From a checkpoint of a small transformer trained on Wikipedia.
Size: 5 heads of 64, MLP 1280 squared ReLU, vocabulary 32000, 37.7M parameters.
Architecture: LayerNorm before each block, biases, untied embeddings, capped logits.
Training: a variant of Adam for these matrices, 887M tokens, 3806 steps.
MLP neurons of a small language model. Each row is named by its layer, matrix (up: input weights) and neuron, and shows model dimensions 160-255. Each number is 500 + 40 x the weight over its row's rms, rounded and kept within 0 to 999. Numbers have three digits each.
A block is one neuron, or neurons of one layer that tend to fire together. Before each block is what it responds to, as a language model described it from the Wikipedia text at the highest values.

Description: Numbers, numerals or short codes that identify something after a name or label, such as page 445, Title IX, Route 412, article 7, or a date.
L8.up14:611531468496529437513515548508501447465571476474547481493581540528523566519426516438502448492517455552557532516474497490455461528585471480472506513525515489518497490537521584547520571539431488503521538510521550497477502490425544474515496547565568575431561407518506495467469510457502401484

Description: Function words, table pipes, colons and commas just before a numeric value or ordinal, e.g. "age of 31", "Crew: 22", "club's first".
L11.up144:561539491545528524538482520525549493523491521497495563451520513518528500501484486501469554510483443523551484460502551530438570423496435506434503494594550488520555546499568531488421529543465529437455532473427607617559450481519471483556453412462516550503533497533484485449506500572478515541
L11.up201:494515477461555484502460469494482538553485543436443596500523493517514496446439486531470498536470459511512493554517594519499497528500515465461477506583486549523543529534532481447464507536495496505511529540475408513522490563528456510444483467450584589460513500506474470433512446440504525482
L11.up1062:527494523499499471545521494510478476530496498524486489568508498511496469523455471518471543504528475567480508467444514505466503459482495490439510542555552547582532517554510492433485594538510580521494566551483513464615456520543478502521487398460522515499465538497455521396507466450492541552
L11.up1100:503540524503535486499448513524504454498479533478491511516503578583515530535462445501464541540550516542539499510512573519465589491486496533499496469569483439517498529494526523475542540506489556492496460512486571540539470501581518511520488450435490522495475517469515545432503543469500546449

Description: Line breaks ending a paragraph, usually right after a sentence's period, and pipe characters opening a new row of a wiki table (e.g., | 2017 | World…).
L6.up891:521593472568480566543448458465491452447499483495373486519481482447488503515514478522467478467454491542533537455596524510502517533521486516495530490531499414428540399522535538508540479454497510582569555530463501493584494577522488517514524507510480480552553503531574529530481519479502479416
L6.up929:557512464482521526616440475519462476448487416544529533466504504433524518595566504477460462441553482522496575515574504485468526517489527482470513426477432417498474501555601507586535487501498500501447528534529462568543480456510468523556478510521512452509512474515517504489490490553452463432
L6.up1111:506512496490553499525447520458503517519437553475473515436509526464436536522532507432475487494585492477496455501564509493536504486543557524576531483546532477474492391517577527475519459541496486556437540511457459555520539378517493495446477458480438421453542443536566532500542481466526424484
L6.up1223:478518525567561504503471467492511374507538413502496508484464515470482543531465497488513495431496497515510470450557511458518593515504550501509482499616582416549550523475528497502566491499499482568521548502489468535523505492480437491533469446526478502563565487561509551480468420442452484530

Description: Function words, table pipes and section-heading markers in film, TV and music articles, e.g. "in the" before a film title, "It was" released, "|" in discography tables.
L8.up742:471540427541516489546546435408510552500453491526523507459449480419523609511500532499541462525488513427521516428498588491467549470475497481506510531533510432462513499485468505494532517508458560522536483570499546548525552525545427515498453542490473476496484467486448548479466537508479470498

Description: Main-verb tokens, often a split word's first piece, right after infinitive "to" or a subject, e.g. plea(se), viola(te), set, gave, spread.
L8.up313:501453516544520479477502532498446440482471491442520507498438538512497483503520508476490523510609444471573464485517562466467513524614517526538491580534537514510479464546483465514479492461514513480493574508475483458514479467512520540512474477457481472543550437493487527557543507387583420482

Description: Bare verb stems right after a subject, whose inflection (-s, -ed, -ing) comes in the next token, as in he open|s, he tour|ed, Commission spawn|ed.
L11.up48:446454518509480488423509502510526483531463494484520477453537504451499499535473451457570505483492445487546476429537492436541520464473519430504485462557595532549473525532526511546523573479515475481440580484467553490493511522460543560429491477390498467480535532503508500481543494475460453417
L11.up115:460473506458482469411526485551518555498491552434519457485524495452481499615434504465545568483502488528530504529539545446540497441483519438495495475535585503517511519527460478492479612478486448491488531499507562560520538484471450548514532439417519448457512515481459560461570469516461486451
L11.up892:591537423506530513438492467465547516405512457518459462503569503478466573548490509518507541480489529492505472504520485452546552518470498520514479447583510497542466514534594465470495579511469463569457542586509504537533473452488490566502562459423507477500583500535497493491507555490483410377
L11.up1269:471497488494433375506530425505524434452510536514537581501500528481464487596470504457505520553505502421505559467515481454508546470484436475492505588548530482523446467440489514543501554442490530493486519511467460412537540474555502531559482468428561499556462521520507475495514448467526492509

Description: Mostly the pipe separators in markdown table header rows (Month | Jan | Feb, Team | 1 | 2, Rank | Name), plus some weak unrelated prose tokens.
L6.up590:499527458531563457440481529509481474605562462486526464571558541478564467548559490493536462526553501465517535521481557540503554477466486485551520524503557482491516479485496507481487400545517517439435580533486510545506475494492505465468408485473471481511524504493518452491514452497399504440
L6.up838:476531544507511516577437521453495495504508555567490551497510497537484481563449467498497558495451508497551523458563474490501555513557512545516445480563515460521468493536524576447498451529505474519572552492549527540583406533441472547533487473521525483539493446574514475469512478514451486503
L6.up864:507484477498559528509489464491523504520498556540526500566547472491465524494497449545519520503521487453498488557620515496498549460521503493475395484525482521553545519526433483490509451510458604508559537592598457587556469458461519499502516530471442523478550499536561501455533432487524486505
L6.up900:507494477512524497511489485493439488485473536511459500574511500521419469471589493524501507498517469449470509510468459547418511535531474534509537451585536511473537532579521540466453527553457521498476619517437489516537387537480521517503447453461491465413570491509518541466530488520488450519

Description: Hyphens inside compound modifiers (second-tier, three-band, 16th-century), and small numbers, pipes or closing brackets in sports and statistics tables.
L8.up209:585480448521512453512487506513519512464472472558460503495456485464447528508549503496504423464517465530483522438493546564456529543502565489485460485486504495497539437494566490469482536495475577476556596516488500587536489439547533469458469557472518515507497545563470494549455468446519499514

Description: Verb tokens, often partial stems awaiting a suffix, right after "to", a modal or a subject, e.g. alien(ate), over(heat), helped, assist.
L6.up166:513506526557492542475520456540489483493445532484485510495483466558432493512434518403468540475529546471542497495600495442485461525575465531494475537465602463537554434545480542573461550531507489545445571509444550475468500446464497497496504526470462577461470513446497560475543587476476523447
L6.up627:516569538530502450517478491438452434447443537488477542486514543407421517511454553480478458523499537513619502453431549492481485485572526525545523512506563451584446441518536478511420535453489501537435548580514515511528489518473466515509524495406486485580473490524516465553480557457509479540
L6.up801:467470454515483522546548567469524411446437518477454455515537437490506470519434524477471590479553465537578444409616463492436496416537521432496495540534566512508534476523490521518426506498496498517476594467458458512557477439520511510436484508419473494516486501547510523448489510427438492481
L6.up1254:505495452456462554468548481468468489509500451531478535492557522445484545467500479465564519548470447514463468489534441509519526491496534416493438522545493460516519444459463490483520523577513573494532558492542489490481475526480462526484505475449505486480521515498555463455455524476513469425

Description: Closing == of section headings, decimal points inside numbers in tables and infoboxes, and periods ending list items, e.g. ==Career==, 4:15.13, Ariz.
L8.up545:500479415471557480484469538460550531543505483396424519573514483520510503511443448519442476491477469480545517507502505459545516497411423418497519532492568483557514481495551509507508521488512575483552489505548462439465470492488492507479549479533497598577465468527550510517505501514477456451

Description: Values inside pipe-delimited tables and semicolon or dash lists in music, election and sports stats, mostly numbers like chart peaks (16, 22).
L11.up361:466452448492568453507532570545495496509479437480424449517567534515433513502549486485432446541539467489503477498472475569486552534494543444528573528541476465547527375462534449438497483437456474565475448526527487540539493461495559480473497568474505455461553484544553476465489457511549506482
L11.up472:478514454572519529523515496518487505496478519498486476462558480475471497487442482458464514453471528523567441492535460562584524470465479491481446545486444478484529525539521425495548445477532518502502498552490528483470481521476504507517474480501489596520530466554540451520492520489505478514
L11.up946:476508523511536497540499443502511570478497447473452557559559552544433502550482520549497474501465506462566488479460485543477526537513513516525527510566462530548543483542531494491565551469491527524501531486372499584511492448466514559451513427512441486463510393467527455476410513555496428496
L11.up1129:545526492469542433536535517549455507477475509549429477421564517565544483482471488495509496521510502505543452481449474516537509479511503438487500528485502488511528479543548516462515574496445468521474512529449520529470490461507545441457414546533471509459476470526494438462453507497525497557

Description: Numbers and pipe separators deep in table rows of sports statistics (league standings, player stats, election results), such as drawn or lost counts, with weaker hits on other list punctuation.
L6.up7:551501444500568538469475436483532497528446515389487434530510547509480531516478499411486400530515527498497494483507469507516467518502515492566594509516399528461468547567548467472456438465477587507514508512478484503545468478427519525443480446441538433508506492524500509453441444494441517580
L6.up350:475484493468505421542487547473621523477440512537487515528549553512516470575516467499483525471474434517411493502547478527419532504458498561454512489544479446494522396513608479474447439478422543545482554486521537520525484464604513499476476522536517559488406445471518422508464522494464534534
L6.up717:468529499576498527460453524476515410490410492510518503512559521528534580555464495472532506428554546458469581458469575588510582523501481448518566521500479450487519489464532534548508501525459566503455526525482569530507538496490459431468465493518468448480502449543492512472483463419485515456
L6.up1036:492449490524501508505526478511460507504458472584439623546549475493513557463484545488481478474418463517503453493518617531515524449519479524463563467481559504453559503535510531372545486494438599535554545534494543522565423485512509512479452468480460506521542459543499473417485517441560487567

Description: Fires on the opening word of a noun phrase, usually the or his/their, or a first name-word like US, hit, United, before a head noun.
L6.up137:533486417581590416494519494501519501577468525487512495426495464474526473567449522473493412477503587474486531539505483494462535464496504495521475414547486531430507433517447521455549574467505532474505470556489603462461484523583581469461450524518568586432467506547497501484487492496550523571
L6.up434:549562387457483537476526459569555478493406504471493539444473585518447516529542527487513451519425443455486486508544587499501577479474454478459467463502488480435570510510549535537486473533508515531420552544433531584578510514554520520461490554509457462511555467483484561482506507474520471497
L6.up639:476585457486551474585488413474500524509379554500495518499492584485494518530507461527547433445537505448543506482566553539476569418509548461428483529513491469498543503572438465517558513534479511507462579524493491471586461483580522439488434567522484513512590538483472518482501400450442449480
L6.up951:494512441524523463536491508381551466499443493506508610418557519445462541522499409490484508492523552488499525481587628488486579462506462516459419545554555469575510499505568541460469513554477510526473520513438506452569498435486489474503431420530510526541523496513516493456550496521516440570

Description: Structural boundary tokens in Wikipedia articles, such as closing == of section headings, line breaks after final sentence periods, and table pipes.
L11.up108:454524434500536463508489483514480516549481484516423502522550556438438486538482488421498498461519459478548453512586511477465528465451552481487462530506502505567554486507471470557525514594508542586482576533475523525481425425409516482564504466489554491529484478537475455478518465386494498472
L11.up719:497544500570537534498505470500445527463507498444503488506561461483429508537466536509494507462484531561498439438557523486544510516513566486521541480506548471568507493523565504478512468482440539530515555518459557493492518539510492444500487479464495509567463529506538508496444499552532455460
L11.up1120:506446507527526532472488513561424433520528459404526506557581522501504535551434540481529496445577511510474523540527529519464543452525482412470602583485483475536576535535470478535598442531509475494517547489410533541489436507508368589483529505531511546543541444527475533414442473423514457482
L11.up1182:439464494605585452504496493562535512441475458513549612484556509535569538535484468437435532479533462513511469424495498443520534520517550556533575563470482431571579482505567501482552538508519508530539575478499563510465463524506559551508495542497477503550496521574593530484501517382483458494

Description: Mid-word subword pieces (car·a·mel, Sac·ri·fice, dis·su·ade) and single capital letters naming items (Company A, Group D), in lists and tables.
L6.up658:487545536473523496562540501460511452522461460499519450490485557494482484564487428419562550492563509557550490519537486482373462465519480498522492489509536467474569448574515462534504501517497511527538541504445507467555476404479497533467444513509530541510524461582483498443428520462505515490
L6.up817:540574524483491501531502462507453516484459436549465540517479538485495562504483498486498507495489447486530490422523560503540490429542532456475505509501557518484555457568486492471525492459526524507527544467453498502505432444568470577515473432460446569530585485509490506464466504466428447470
L6.up878:577528537526490525479514517433446489459455497489529540451555510541434443554469467448446557466491494469502518506516496527449516564560504509503487556518524463490600422583510539452507565515507559496479525536482548452477434452541486520507538507500497548437537385513582521511418497416548466467
L6.up1180:553522552511549489536496472521494510427477532496512495410564554493477578487506464427539579493462437491448463498500582537549482518528544476505485538481545483545553458477511541464467508530515546483488570535539499529478469449516466433517506533490554430500486467448533480486442500436552526530

Description: Cell separators and month names opening a new row in wiki tables or dated lists, e.g. "| October 17", "- February 9"; weak elsewhere.
L11.up478:463586452540542490497411516494502484467479509532475470491566508473413571471497500543412542540479562573637500434571480525454559507476549513505501486628482511547508536479494583508497516460471544560524518589475521514533499487556517508486487455410529481500493512516487471490457407509508472505
L11.up675:433475550477489556501487507457479496529470482441454500584496565470390457469459529489494495532528498521585520512486528548513512562517488413473465570455525498542524456556457511456503548458487554455418473492533485451522560533488461533428467520539491488582552490530454447471450501477556492526
L11.up926:460470443478431508448533514534527531480479460555498468460437492485448457478444491509464572516471494496475474442551483531474578535481486532532528494496457487550500434487521563499553427532419536534496568493543404511549469469481457449504502550462445589534514549483483471525485498508516540531
L11.up1167:505438481496558448529535524533417566521424452540430512517534505503429485578521493477523475477465501550527414464586519510402538482511458520483534501533501551472518478556485504501427464440419557593532526489511460464522491493530469547491534493439508496447539444565485559569511430545484484524

Description: The split-off prefix re/Re in verbs and nouns (relocating, renumbered, redevelopment), plus newlines after a sentence-final period ending a paragraph.
L11.up98:605502580481486444468485478501531579466442496492465462545502491498523456502575501449483567511471513545476580480536471450512478463495543437493571518509520480434582468430586462500540497530456484556545603475480542474508509545462428572426536457474495494465559564530553570441514553495497450490
L11.up530:496524572459504474470503503559500455509423462515510532468519487473509468503548440494487559565480491496545469485534473455486471493524501495555607513498498544485542448526509481466529544460451454590511600495384508447471522440506476497550527491450455525533646485506537584495518552404527447520
L11.up668:490505456534480481521471500561409606488475423437460473523563499476517535543514511421491518425463444469535550432528456448490524540556494417458510542524569475445623521505558506486537500531541412531480521528489536496498469545498454544488478478466560576464478510500447542503502499416510465442
L11.up735:557521484437465561516458464492492539564505441464513466468493534511501510555534525465388564566523514518483553467501538474478458421530451495470618473543447517457508472464508470495508480458506575564578563552412539464489470521535551523501521472439451520519482521499495567466441495482471426506

Description: Pipe separators and column-header or value cells in Wikipedia tables (climate, sports, election, charts), plus slots in boilerplate statistical sentences like "average household", "had a population".
L8.up1067:506476489508518426551497558507480423563511520436465536534568555471535497475511484486515535482515426553474513504535571467465533527456528488469560496536476486493520535509530466449491422518531549585477537452506547488561447466444471525518460497447451499438495484526532503463484499512406479484